Part of a small language model's weights.
Size: 11 layers, 4 heads of 128 (1 for keys and values), vocabulary 16384.
Architecture: RMSNorm before each block, no biases in attention or MLP, untied embeddings.
MLP neurons of a small language model. Each row is named by its layer, matrix (gate and up: input weights) and neuron, and shows model dimensions 240-431. Each number is 500 + 40 x the weight over its row's rms, rounded and kept within 0 to 999. Numbers have three digits each. A neuron's up and down rows have the sign that makes its largest values positive.
After each neuron's rows, "fires in" lists the words (lower case) most often at its 100 highest values on Wikipedia text that the model never trained on; "fires on" lists the tokens most often at its 100 highest values on Wikipedia text that the model never trained on. A number after a token or word is its count.

L2.gate1174:440518536551590537455507511494530434414446441465455449471477470466527509440518489488506538461502546521499520511553497427474506469478553433549593505484460586552515478494438532465506544474465417449417503524564571449491531540510417465491473537503515556432412476455571549442541436475483476449533469455516449514493496506441515473524500451452550510426454472542531500483504522484456484521523490625479493488441590507536483465495472463453569599555449491398433479459460515410542500561522492534507511483542472514509488496452481460455553462457560532503515535554564474531487489547543533534
L2.up1174:515491499468500530559492546478515501526528467504463563419503576484465535539475512511498512570513587527483481394451474504548527468481472428402520457444479485480495525528478403483532500535566514547463409446575523517509505494528555596458516392510465535478475476477549491527535548469427441484511444500548453487516512471473460565499473495490507493509448485449511474475518479531493445462522547500525515472480442466500425500485460472513494522488549521556466522499553478523517542404497542489524490492466529529453517435487478506501500507515528438501500528511484502534492566452468475543
fires in: "player" 42, "reported" 13, "career" 10, "rebounds" 5, "goals" 4
fires on: "player " 19, "reported " 13, "player" 12, "Player " 11, "Career " 10, "list" 7

L2.gate760:490483573454475532424519556535473443484461523503461466535447561443591575512411484439498494433543476496466453509505480541482525454437553508486523463475519469530513462516443519455533582470481496492462523564505519468402519524567465429510464529513459474471485562480425496403447566522564426420530443524498486569511463486571512519556444410499477534435550501483501535481499479484499434569542539542415483492484530427479497474548476440450447416527516530546536480497523477466515467507466552474484463510459439596486534520496478517503529504547540460519501511490595484465521531438536577518
L2.up760:468496529552498473490385553448616454465472473506532610498522469515503501497476520527495514487553448596566507523487566518514526426533456484469562423515515536458507464528594471454502560450482479518485484542431447455464491426516518476440505493486491508535586436540453505413517483460474477503510517540495505484523517525486475447489479505487500497469523485537547429501379432498558567491540555528519538442496505480502475452594459463502511506562426472529472524516489494462502587453524503548512467518448520460476505494459497500432516419481518516467527530512502516484492542467511490498
fires in: "for" 41, "of" 24, "best" 15, "with" 6
fires on: "for " 40, "of " 24, "Best " 15, "with " 6

L2.gate461:495506406501513502459562532506527431529537467448438515484483482552451480548541464499429540518528550463441501505490496481532560516629490541463499494484518469530459469515448474457568496487498541467511546479502518475459520533465506493541437499502446466498449524542605495586472484451511444487528436499490468493434486451495542439588511504518471480485468517461494511462506470524486517466497510504569570501467547536504482591540526467547537556450500532476488529504463476421509482511522564462480461503492530476432460469467464550507552600523541491486549509474488514447463447473477488551
L2.up461:487531433452509457586518455534501498483441554549483510534495485411532439445514493531486500544564573562482470507501452479502538478503535478522514443471422490502503485560484452445585449439500598588469547507528492488483550461503445492559480544480462487426498523521508461505548523526557476496433505488544470518475530530531519542421511490467487463456557485544498452538510505544545518486487443533519498539490579522506441510549541424510504540508479530475391539431469512512509519546467475489606465574488424493505463538483495534405511559545561563526475531508463528477497529589569562526
fires in: "she" 54, "he" 42, "to" 4
fires on: "She " 38, "He " 35, "she " 16, "he " 7, "to " 4

L5.gate1544:524453547486420504501471568521435491466540483458472553580453458415516500482546522534549503435518515535481485459547559461519533500510432522431579573453470480570530524566437506505496544480453457467597540498469531527474509542435518506488523530501465486408456513473559479491440482540496478580523434492512563529591421531615493492567480505501457564516554532474457453537547522536478548513523465489521489489483513461464545510467579486448540471579527531479489538536496503433540500447463452523568484496446471610442445568551492479494607532550506477545456396566529499476537533450481475512
L5.up1544:479477439492513464499483537441523477533483510522499471459500450489531530466548517570541484456500486534488559542482501477521501586509511508503458548460579524544462462501520504480457498484521509550418553527485540467546543417510554527573568425438467497488471515485539541469519444465549469554504575486470511473536489514504513466515474491492502522456528480523565518475483553543530508542557458486489502552554548539466456540516443530522510540433563500507550445448493496522515484529597486502486576446478534451463503475527445460511507492444468507503527471540501574519445531532531531545
fires in: "to" 13, "have" 11, "may" 9, "had" 9, "might" 7, "could" 6
fires on: "to " 13, "have " 11, "may " 9, "had " 9, "might " 7, "could " 6

L5.gate830:490602494468489509492489505503428509439473483548434507556499577451529541534555479497471522501482490510418434492536497480568506446542431454491503463572465429533476540522475536551501538480572479528585512496490568510506530493555567517528495503534469488546501590470542520534492539456490489531471510513500450501512446479522558548466577516525469510517448460489438548538518496496455510557495536451484484492515497487498458465517512504515541547416479443562523542470389509487557525469502524520512492444483468545527437450555469528457546491551516455503501489516483479516468563539523535524
L5.up830:537464439542425472525481520590533460506547472529489521526566539460516450555469441486563475481520499518519561508543468476466478532429440446553454480543523533468533561512503521428525499494452462516464394485515453469478458534522493455470507508486504414528524482469490507443509519535575563533499497465485437472474476501523423525506482546517530572488486510526476503501463488515520611477485519482405511470428535443487525550556429535433566475505510551447550441522560512511462470398457461498522411542504490535413510466544488553514501474520483485423505515506525514468466548502494549491
fires in: "has" 14, "had" 14, "are" 13, "is" 13, "lead" 4, "be" 4
fires on: "has " 14, "had " 14, "are " 13, "is " 13, "lead " 4, "be " 4

L2.gate401:514459545405454522502533425480526533505487558515524476537494488477555405497519483462516506517450564517544479538463537479516492469506514521514473465511503436558457539483520530518533413521531429450532545501527566466546489478503494446523461446490451471511430579540480501475477468510522482452507496507473456467479526424556456545546461448529433443557479536489504558522518533428548581482482451502492600532531520500499501512522591511478471544513562498481546455550479485407522487529531528537484446507500488545489410450555504432536511544513521437476480389510492488494509539520543489480
L2.up401:497495514557521511557566471490422527485529498520478459448437511452488435472500509514511535561532464444393471464423510534506493574430527467505462488520547570476529430525431474531460466431492492537432490551523464500515597490566471513426464540473545471459466516483553515483463568467458419496460569478485544531555408564421488520560501463559512487544510516504556483429454536540457507529543563595500521466502482541437446397507504454475502481508471503496489554420514543515480576490521555427486532547511425552492491478558564519576428482524450492430478517495436489538483502487479482498
fires in: "from" 52, "with" 12, "advisory" 5, "arrangements" 5, "of" 4
fires on: "from " 52, "with " 12, "ory " 5, "ements " 5, "of " 4

L2.gate1009:517529560551483562471455475500540550519507499425504517565475567560497482460529536457496472468423458551450554431542474522543470500483515526557522454436520514468535517573496559528427525501471471484486575525502483438479484536483531546524521464535482512584579514497504498498550577414515532483500480531450471499547423436530557530516407454561476521549557446461550476557528452558532565513397499462587515470471579553476489527506496525493552473572570471511484579443542536484512538545398460504478504458564433544504489501455529427472500473490509468465546508557478552483543390482477505520
L2.up1009:535472538484560496492470509436510544486556507524457538488514549509446579562595457476439533575535429527537511454491500460522497509501465524515537518504516486446503475529552532534565532428504523468505482443515504479464521527473518397481518518522445500527549482493438576513567531459432496453474478502578523484556427515443517511636548466472485501518525496480513534569519525510503528549463579458540554540454562555548494476535467455480548463491469488487492496415524561516503550533426513496478409476505521529515431512498498544523576487526516517528504553448498500517470482540473524488
fires in: "no" 26, "named" 10, "by" 8, "submarine" 6, "pye" 5, "springs" 5
fires on: "No" 27, "named " 10, "Py" 8, "Sub" 6

L2.gate842:463448461409472451489467544491486509486582499599463476459568497444516547473530507519493539458460542486526541559494456559517524497506504485552504521498474503526579483467533467520525575534484475442499475479516605452509584424478555409510574476519426478467500486518420502428452497507541543568539446542484534467497458483512526474466508479453468542472522547479441536464442533550526535470441525509547519486538565576553472512511468499529475468464525504538489488505531544447530522486473544468543514476499418534607529488525444554491505510515547443533570443550463465425459569400514507522
L2.up842:499590494523510461516498501457614459581429495462501529588499509469476535488504476536512543463486438534449504531551471520487489499545493521458532582457479488547469490538559432545508555366551534524531509425498465525538522540536527467527470406430422487463492494522545519513498513480573518535530588531472517554465533483546481425542503484541519471572497454567464540447502516551526536561526544437465531485522517465454535518538494530489602451431506515558535481549529470559536511539517490435448609486467527496527464474495505531547519529450454427455447526463500459475459504467501475494
fires in: "from" 81, "of" 7, "southern" 6
fires on: "from " 81, "of " 7, "Southern " 6

L2.gate706:405539446463482561558465537487497381510451514489469556566465481484465468564515484540490471405530551474574577494579476483485510458496475528552536471522480471534517565561537457420528485570529558481487434482495431470518482529495515431598477550481520434473452435507540486529482472504526545515515483539422489474453467495441450465535497441521495520455476539493574550518411487487527457477554535551515474432459537531440535457525532481533504472543369495524416561476470488465516482493436486505518494524544468533465461522457412458487534493486533464390489572516542531494557537542539448484
L2.up706:495487536513503498470537514486436562554481548468515486451423540474496470467426463471461474526465580480547514479475447532551572524520569498504555489559511450510486563586471492518523467474521483516533542562514487448546447504544501582494421452525460495430564493521522493552498490449494490575459414491538492535492525475505538508498504499549427512519571529472415513439531472525484428527570465476474515532526429509573481521468492529468535484490518508503607522492516467536474480500522504535569520514590507486527553517498470488502407505454547524518509438570447523411542486526443493448
fires in: "he" 100
fires on: "He " 100

L2.gate1300:491496474611502572475522563534456497453463468480482531592466485556494514425500453523552496533530466563520442512499560451527479554489450573502529505477461562506494529476516541465460540427511505519557517510518464523381519464435567566493473561481419486480515507472483568484468492488549496526423478566450502561536449553506481544493593415558553547399443566474585464508518466514544473466486515496528516496507470477509478527548460538544530464537529435511542425435532576468488508472540470555471448492554519460505523515492484504534467521515504412432519521541536530509423497483522500432
L2.up1300:548525470493479500465493498457511493499478499505467452455486492550557514483511499496530440553496544421501452548463489507446521502454463497543484490514506535485539445486415505435542410537525472530449551516481501558512457552443412450442484450546500485539470513530534501518479460604467469524525534535492605493527513466493509471536447468438550518493539556531471426392542543455511450486556446514492496481447545507509505492434459473450532549517461453541475527479571449513536462486512541474548499523507478499590518469497556508498557432464538484454544509496547572431555475463557441485
fires in: "this" 77, "that" 6, "women" 6, "here" 4
fires on: "this " 43, "This " 34, "That " 6, "women " 6, "Here " 4

L2.gate1418:533447515480506501526483467542475449539485481461459498503532489463506513535500511482455474427543534504539537375436559505499511431443573556568531482559527580484462498455552517489482473541535564507548474458408432363561523497562472534520432560506534422483527470547481528499512559459367510562506542470506481521545492460495461519491460486509453463480532474510478521542481530478499498524548562499505470449500414502554497456502574545514449512472499562514592460464524518442432504560449525506507481481529534437482471429461515508476529499484541497484470505458486515537445523526490454430
L2.up1418:456470526518488589499493486493487490451495465524430476538553562454429450516595526511486584418511509530516547411446496435451568506411551431523508459502489469435472493488500498597440575487483506457443544543567503466508533514468469595500453494520562473503505466500555467484514544518550541533500456523494558540469498530444469494475529533485486531474477597453481504483504566536472395521511512546498520447492490552400496490586569476478506508529488550529537428408545525488483433530531503492464479475526556367427437467523495514481541492481500510532496487539539448501504472520513487460
fires in: "name" 30, "named" 13, "formerly" 9, "single" 8, "renamed" 7, "song" 6
fires on: "name " 30, "named " 12, "formerly " 9, "single " 8, "renamed " 7, "song " 6

L2.gate1162:477541470526509506539419537495541576453492506537502495558476423532511507510521551563523496413468528516527468591513488524532486566547516492503452395485461524447493559493395520533466497493541534451459529554459528477461397507500553491571467524531518529486517543430442499460508463497510514536509468479491433552518514559439495506553527552510563519587518505502491551481461506482449559505560420558516538513488463526573510547512455531545558519526440526429486553496544472502455503497569523564501531514525484578480558535534473503543447483473530502457517486437478426434482521489499467413
L2.up1162:445444457508602373551515491470496501489551509558483527494493516513480513532554527570541529482541479468411442438472471426509485508500432509491497455479559462497455527470466490534454473500471458614530490528589474538527536508441457458495542497509494485534414449465550493570544478528596551447496432545534436490502454485456481502471440493549508456519528530490518415519500560498444523446404510444480498511566435472485528542490463529548478510543434463536559509494448491482554467442444444511441518490563484552465517483523532472514497475435505451486551494479544558500526564544501519572
fires in: "to" 57, "order" 5, "selected" 4
fires on: "to " 57, "order " 5, "level" 4, "selected " 4

L5.gate1324:553549471474500510423537448490495523492462482520505524530422516424513489384479495533567508495514557503511520466437479466492498385490410590543466505522498486444532469517579463477547531490529484510447525494458469516452466537482485517468498456501409531456421541525567503494529547421487503509496473526473440462557479558508470537457480426494436489443512489525491546530468603568531485499443439536477498545567502461533465542616495467508469517542482511464512521454513438426480478513512485499519451543494458565437461443491518444538547471518453455533458481523511471528532479539545481547
L5.up1324:548476596492522477482455545486496426539539537525494545479498437517505444571539511499487548481481501482491458531490463477464511456507464536580483518484490512478514466486577485533540539463535579456489427514530503552471482448496463488436495503542451478489554485535463492492514539448435527519469468576467468506510491555543474467473420490591446555443495414491527462482458468506430516469541498491541570484503501523543427568556448498561546486492581408507533472494528389466517550464480485508564520434462488541500465492435523471539547510540451503481475493481531538516485510575553501496
fires in: "as" 18, "with" 14, "to" 13, "of" 11, "despite" 5, "after" 4
fires on: "as " 16, "to " 13, "of " 11, "with " 9, "With " 5, "Despite " 5

L2.gate1616:483538505533517485480461482532501499455496543440511514502528562481453533482476533492527540554473446464519461480402497506404436488463528469549458484525507536480512464469479510564514517536527475452465480534525498526516498529447516554504448579472509501453541562460538540488436479534493478495471466531465512519512463567494500579593489507575449542478518468461470466514415541434569507494441520580476517509555557453423502470581506513512566487509514469560471549494538473512483414442525510435481544508492467603484476510530481463469466502486497480407457479554516553540480518428509494478
L2.up1616:468563517497453474525473441563484513493441604491495558400558531499471479538514539511504567521446485494468476462438455522544442459467515539499516512468464563489500512560477448498544538495490490506533489546453476435555452506501485593507501548532520491500533494483516472510469509552530467582520462577448582425541482493550427566495527462502568543586528491503474471460491560512495518540441493426494523492549511419495495484569514491576544455530463463486543426499464535525468409486437494535595527405503523567465492543481463510539539536420506504479495546506425568537616539460513492449
fires in: "of" 39, "to" 11, "from" 5, "above" 4, "passed" 4
fires on: "of " 39, "to " 11, "from " 5, "above " 4, "ing " 4, "passed " 4

L2.gate1135:507557486478473526444452530543507517477458536470540486488513488548502494415517462512431478468486528516477507507525573431533471520512476493493526521546503563488464555502433463548464551477501494537461456558429445619547544474465463597467520531489508506480561446505432464452565522511424524459460510552516466483460547552489499482484477486458549535571434563482591414487529524462508458554488511488569518506486487523584510512436553509518452487545445499472529533501428528483519406510400517527534493559494547566517524480463437530545557555510469454462557473503496517531543478484514467457
L2.up1135:534460508524602477501525511499455490484465490467527514515553533518525497566474555528514548498421492503601497461551496532448500511496487477483504506488491502494561466521458511477521532441600458508547504546448446535526495506496500507506540558468512546454430456548473546511491507573478495490525512521415539500475555512551554473482402510531481548462514494468580556469466501470512443454517541482493489539578543500563497451539391547485511511415455447467540507485550549532483590449494467509524513489523550492480489553519489454450487494488517523486517459520521518434496534562515475478
fires in: "that" 84, "be" 4
fires on: "that " 81, "be " 4

L2.gate976:494509520570473529463467495505464556568509574487485536526554500629532472475425462395548506558495474540457506469548531446485492459559492577508538549521483469526474483497525520551440507489501451510481472467460498504533531502441541580508521469491470451481523464480440488494467458538473491478491527508463481545500500530562506539516473499443558538457533433493502560458529492427495548520441532529529508541468570474560516526516440555536466536519511473490521501453440553459498510528511503564515533572474574532508523470446493427508478487499538453475482468513535456511533509462523521449
L2.up976:427480545531601496511491491433483531563485529488502484536544474450576479477489477411564511535451481512497483559570574552458493497418465490471542593543474544539489468454498515491530462498549464502467552463527470456572544533537486465476457528522471461497543432408456503522527488532458467467428544553441496453559583460543460529532521522526545492449500513516584534568448487463479503490586494535469486416460458527460439516443438508545567470485487504543480517441476468477492537507502497543527511511503525445464479540540507478557493430543473501453417504523480515508430529516557481519
fires in: "that" 99
fires on: "that " 96

L2.gate609:563441441513513471507515467506500516521495437511462581508545528487569453440479531520536540478510491478540491509479491499518523502521490558542553556518501521458480450476503474489515487508538564453586539521450511445513536479426537483497466504505458470529464521491518428561493495509499486553518490533467675473512449450617489526502520543512470502444531550481514481461504483492498478491470477526542574458507535493466460542515516512578607426480488472480531504466529560460514547498490588465505551442488519521482458474573424453491513572501425458516529497445505522494411446450540481541
L2.up609:485501488438479416523511492550478509580426598492463576472457434493541453487507506468560528546497506583509521552477546547460478569606481513434549495459480537536446476474528488492494451482513527494481533584530538450496490521413431505482546462492445485482462508558502544562437451390570515456497530445452466527548520479526484537440409482479507495510467499517510478445484498474458533484452435534528513528552495536544483449502488540561500487457510466541487477514476529500494477499500506504503574520429466513471535518497502578553476604455442521478470516464497486499488545473601499525
fires in: "of" 64, "to" 24
fires on: "of " 64, "to " 24, "ing " 8

L2.gate705:509486523527427510475560462519470448566473500490470532430459477495546483510482520556552456494530458506519495485480459526478532470526450496560529509475482495528496451505499500533566483549564507554593487533592509505545477498488497520499491524481498408495500434494525522460479475453469473540557467484541510456459466520471416628510511504536529510541523505525516475469472553532499530504496499447511526533530514460517505457611555522507525413578549446508473441575534596583434476477504577522513473486478459489554481510486457506561516581448449489476490418473523477505543566526534556466
L2.up705:567495493546433441527558517456493449438472533478571485482554472462470526447485534464525448504514517495540505468489480574510533490461548470566564482501506499571542529550488482478534535465448513486531530565494438576535480426443472555481501512496490491485507547507462485557516481418437531519469521559504515417470455576524478487449498467530529503520528501528544492487537526419457503471551465531437522450459503558479505423525491478455442480518468525505497563492494511515588542517473462520591494485503464496534489491455492492539492491524513487412472475538513485512514559480511506571
fires in: "from" 37, "between" 8, "boling" 7
fires on: "from " 37, "ing " 23, "between " 8

L2.gate740:454484486492573526469486500563435489509531512482485503477518508455519496407495511497423543493476492515472504448518504427455467534538501503507432501511470492502434429506483503518499512464582499529455460471541606545515501528550461525476489529547497556377418517507534476540462484540531496504532397411539531558519447503562540550525526513448523513478459524463504577487489517459507471514460446553455542504478576528476533567523527552469526477496501498443519474530539519451497463464560517478515455484501482535400469599495467415542585565529549457554490451493511501479488532516500567476
L2.up740:508503473435500500537439533487548488457531602452542501439483511499499509507457516510522544499484569476526478542442424523429527526524456531477463467457541567465487520522424419514532528493544491519507467539523509486456480553503522505484516469545468451519438496510571484465434493498482479589550479517510462528581455524480460546445512556531542500509439483494535554378481521470498506500471551472472491521557506486523534472512440480494573487509479458496480504484590490516554498449519591488505485521442549543530451525481465526471495512464510493510472458493506580543508545582553492561
fires in: "from" 37, "with" 18, "to" 13, "into" 10, "by" 8, "of" 7
fires on: "from " 37, "with " 15, "to " 13, "into " 10, "by " 8, "of " 7

L2.gate169:488482459493484529536466513469510496560468495521520516546518593513535490452518467485577454556447494556482525482536512483515495462471505468555499489510538529555466470519426447539462473440544431586486441531524469473492527510505414486491506536511467404505525435527410528425453530465495564515502538469458547497502438547525520437507476458637587430482556490447504444461459519484514495471460532534423468508543489455516499414516468497495438552477492499531435538427553540504545493491480478507537465552502479549518480585555480478532490524492513516466470512500535517476505455466541515434
L2.up169:448439495548487525495504487558414504533499486438604484476486533439539542497471504459498514441576543487611520504472486537488538537529460518526517408550541505489548450508455537493485498462522453489507579538535479537439450478521505498517524572513521531548567434571548518434476513552424523459482486468493544507544492433503529456490525484539522479406561519471534440520446496466475474463473495505525506507513435461474526400511477483503527518520560601453526515429537615552432546558528469536470460501488549501521521479554540485504451415493534473482496450506541499555490531503478460426
fires in: "this" 57, "for" 32
fires on: "This " 41, "for " 32, "this " 16

L5.gate1060:554509536518560494483491462479489450566476472471481545564442405475539536488473530449492464471408510390548576484518542453476446419508536536493503534518449549547611543537538509490498478510522512533490545513526499472506524525554502486541475407595554515497454515456548497408474447566475542476463520441501502452580498492531455468481512510570468513467512492493511460535484484526533457485512452537532472474483507560517527496507463509521522476515524532504495570503500492456492474434538481432529529497459478539491531525539477480499539591513476502465499546570462525502528426574491502540
L5.up1060:497543493465559498485506525528439488452489509532590474499495509542481549464492602482458501593524583536448506455444460499467487561521450507530476449437468528488516478471481469550460417567514473465467440480478452458475416526472515521473524485469492505485457543579523541491509504557486537463610570501552467526465555501585444487471553570540505451476412477523527550522476583462462528552509538539468514490494532501521490544501521468567521409447546445441520466565519495498531554550577495565497486510498466439514498497418489556540471534464464551483531489457462552500451534429476535520
fires in: "of" 28, "there" 21, "to" 16, "despite" 10, "with" 7, "following" 4
fires on: "of " 27, "to " 16, "there " 12, "There " 9, "Despite " 6, "With " 5

L2.gate19:451492539532450512545505488528466501548476494505492578460473451414546406540485533550500517429479552513513516481532446507542579520482392506475522470526561493532501432526491485511530461534470446476497503500456531515463451520517512522570432467495497462490511455526566608477516439533517547474494450428524406563473505483479390512493554542550474568437515480511551467499433525476474472475542448546518545471475465568543511526536497474496518518490456592535540500487504449485502502542518455491562470485488483505496465459466510494500516469468491518453483485523515483491462507481457534504
L2.up19:499538468495482505482441522481555507480543462509517570516454498491436483464540455505490522528513570516422530483495469474482515482605378495458570553448521519521530552521466475445522495476423568543544468499458562484443491523448533472495563537446492476510482509532520474547465484477488533506505517433574472486507514525464512531497514524472534497452530552504515565467537497510452532528501475559486512514427523445574524430470491443493537552493389538478500470498525537497603528530486583568546517560519532528528517439454498511446519535562497436479504418509426473436491486483492432438
fires in: "he" 86, "she" 14
fires on: "he " 84, "she " 13

L2.gate475:538436536484525471462468483487537502521495453496492584521547465543505532450468451453485551503444550451563512559532504453554514462508472544436430502500540615435485429486527486515516520545491508473568465502538510488455533474516525478521560472457559459537484506484471483478499510440460504588510525526445520459504426555527523511481548546456472516492464530482495532515515505503530497452537530525539546515497479463504468493529489574511530523482494470447480520483548570429500567449532516505528529568477514512483475541465425435444528584546546565541500509522511534541500466535520527481
L2.up475:470415461505557515473564503495476492461532446479526572504540482532412566491494500501461496524499480456480506497546461479469495498489445572451449417483412511447524486525532475445456461497445558484545545550512480435445524437506495440547508533521479527521478495533524517511539452541502519453506490537510497519533513432512407490549462530459546495512527498491500519498457504479441593587489495486414525495435458417508506504549520504465521458587460543508434480440499486498491486540493515464524496584481486546537471421516499461516482480551546509514572453480449472535462495495457521493
fires in: "to" 22, "of" 8, "by" 8, "genome" 8, "golden" 7
fires on: "to " 22, "gen" 17, "of " 8, "by " 8, "on" 8, "Golden " 7

L2.gate712:540499423487488491437516569444477435506503563488493425489499537568480412509450511478475491491439459450469571508557494422549526501492528535590550577487504521484460572500516464509475439553574521431421485494480561521437488508584568495503532443554474514495523481523565562456480588452491556510513456514442454490438497548456526500445470511511463516500526447432427439515572523566499462518463455507562485526492496461516538435489516468449487424437499504556507491483466552420435478504521478519547451513552559488508546485468439538480571573459487542493492492541453489531475475484464517522
L2.up712:442479468466518480522483514492522539420507461522541490527531465488526519446512527511487507449466509531545507449440512582538521501555537447413553410550466431460407525487525536438534479409550474420468479502503541483478511524527495492474503461542494501520490415483483600492526483487524542476518444495579497561580528526458572532467494471538575555547424388468551553478516493495455497509493506488512507500513503490535451522524419506487458541523501500473488454501548428510489504509512532457531518476502523473564544446457472518489491438430514457500461525416459528512480458518504513505
fires in: "new" 43, "different" 9, "married" 7, "current" 6
fires on: "new " 43, "different " 9, "current " 8, "married " 7

L2.gate415:511530520434519472488498528503512506463541520497466537527508547502513515488529508492542521565473502553507498620488508485497515488398514457503528502440512536545519569535547536604469518425486503531490473435497464458471395510521465534504498563516505549442495495436484492487412482499470539493496455539545486482462545449458482560485499519452510516522488506464545475394510505511496548481492508521433482473507537474474510552478546458471525495530484521459524471512528466560531439453562533545575530504468435594500565527448413470534468485463531492449494427519587545492513497481551507502
L2.up415:456489571496433445560569561508542392482485548520513555545508516577502537554507554493503533450481503501477481536560487460463505520490494493439469495527548509483529463453455476503470493483456454513456580544397458513495487490484437556463534545562562530457471502452537521497489542481535507499595486499436551500473485453535502530546512424509506462527505543463556458548472478457509483542482507462555493501558515416495491523504480502468502472515433458555545571461444528553433510439490401489491515497600517494490506492485499542518512537496553567447529494425510471481468489497511434567
fires in: "to" 67
fires on: "to " 67, "ly " 5

L2.gate1766:531470460523499508505543499512487472469498489454430484467560487472475510516555484443450551504523504590438443527475481532533547443488539560517526541509513541497448481514539520522534596509546488545490538524461534486509534524505438514501417501540480448515472537559485442507481492540480496552451516525569516502525567499471459555543491528437467508484551498438509466448507542443455605500496542459406523471467518546470490540579575468525561515517461551469516520421546481489500588526514472463480445524502519473511531427500534527536484490543524487433582535458528430508553493503584490453
L2.up1766:535471498465476485564525572541534473502482487457475491472468510534536504563496470480508485515461522490563466514510559489526510459508549493525460467538551573497553442468511509569491567475470465523500447528477484490468504500436590551420432525442506463502519520479548618510510508537427420482494541544505568467472433564501478533501513475550447517522465518456475494467545580493463543577500499552497486438475490481570546436492500484437494556428561508528541473466550405496452529521494455427507448550538501483472542522516478433435463445435465567490476519527505495508479506482504494531
fires in: "name" 33, "song" 14, "term" 10, "title" 7, "word" 6, "as" 6
fires on: "name " 31, "song " 14, "term " 11, "word " 9, "title " 7, "as " 6

L2.gate1862:515516452478499532496550408515558439501410544467458503471486494449524383486511538499541498435547490454477529470481501495461507467534474451560523536487530537546484477438482522517522435504510562523567470581400558504512513542514489468509520504422548527442503435466559507537426522508501475536539488553449518594520459531504477517482485542570490539516519481495461467502484495461505489507429577485521504433534591543466550480604533529551459449527483562445474471515534559376464437509505496526531527510494426460516507503521489428434497565521464509530449527500497574415542577467476512514
L2.up1862:481526469428442456485575461564493518460491507505427503505452474482518467484449511517439488477524479494509441573462444543505436520540467518519569559506539484473495469470412517522539513493495515499539505474465450489483462461456539477487445534510518431528412481633506484481549391472522490426524530504475411512478500525543476540424463503450519509480530462514487486455535522529425472530524550447544508499472478530549442460552527453510518454522511515587464543522495436537460544530481469465457503522473513504517521519546430485498474482529482571519527584514481484485443546540459479482
fires in: "for" 35, "of" 12, "to" 7, "election" 4, "wallachia" 4
fires on: "for " 35, "ach" 14, "of " 12, "iv" 10, "to " 7, "dic" 4

L5.gate684:512524567448517505421472440549520532485490498549484502571475577560534509434482556521478415507550475541423521440490522461565524495499503505547585493472516490480574422499566516489492528437430491532518581513484537492419507504474575438518524491526462500471448534508549467494468481511511543487495481567438502590509514575561501560469459490520507428615476518458516515543468498502482473512491430553469490578559565493517492455537522502572521503452448456493470514529458498489520531475467472490490468535523532482517497508529473555521562538505470476442465545456530517502431471548511528465
L5.up684:555557452463516515454507460494530438446573483506468417490501498466531491487511489520504514496457436595556524537511529506515503502453499538476471575482433555510442458569553502451526477414510499501507577484487532547529541507438514508522500433461432422424448515504397497535499515541563528555541535417537447533478494517531467498528468404475526557551532501522514501463455490538483513501518501506570500518512537495497495555496414502455466521475546437480494508483409529488503530488591488485523481470511499448474490459488463541463500476479436516457503533538466482469501542481472531493
fires in: "new" 16, "are" 15, "s" 10, "is" 7, "were" 6
fires on: "New " 16, "are " 15, "s " 10, "is " 7, "were " 6

L5.gate539:516473504485490543570446539498530497544508551467552474517486536463504472459491563491526519450520514541453527533421520470468494464467549498561503516491503529478514442508522521551504522476478495526512543504459497517547530535516527489540447528558512481513518540605505436425573586452481542492543511456498549477499538450500482470493526519405489539483497548514490445561478546503581508537483526538503460518529516499414443515472651510555520473533440499504461454427512432522495462465554529455467428515547401471512429415520428456520541474490465564517519547459507505506464481560435493447
L5.up539:537483473508431540556412546513479509591520511458452542531500461465502516484484511558532472496550531530513479470480488495470509478490487503503509539474560500488407464487513479516466569477519417498490593490534509499475488530489520482413530505504532476539474406551498499485494550509483545485488433435485498491538518428444540504524548513432436554490455524487569587489485550529503434562522522531502519556520498484479512461536499472525504544503434505506541422459484434568415531475470557448532426441564447497540509447492461512426543502498482558582476517483465540522461494491494439482
fires in: "named" 28, "name" 22, "as" 9, "renamed" 8, "called" 5
fires on: "named " 30, "name " 22, "as " 9, "renamed " 8, "called " 5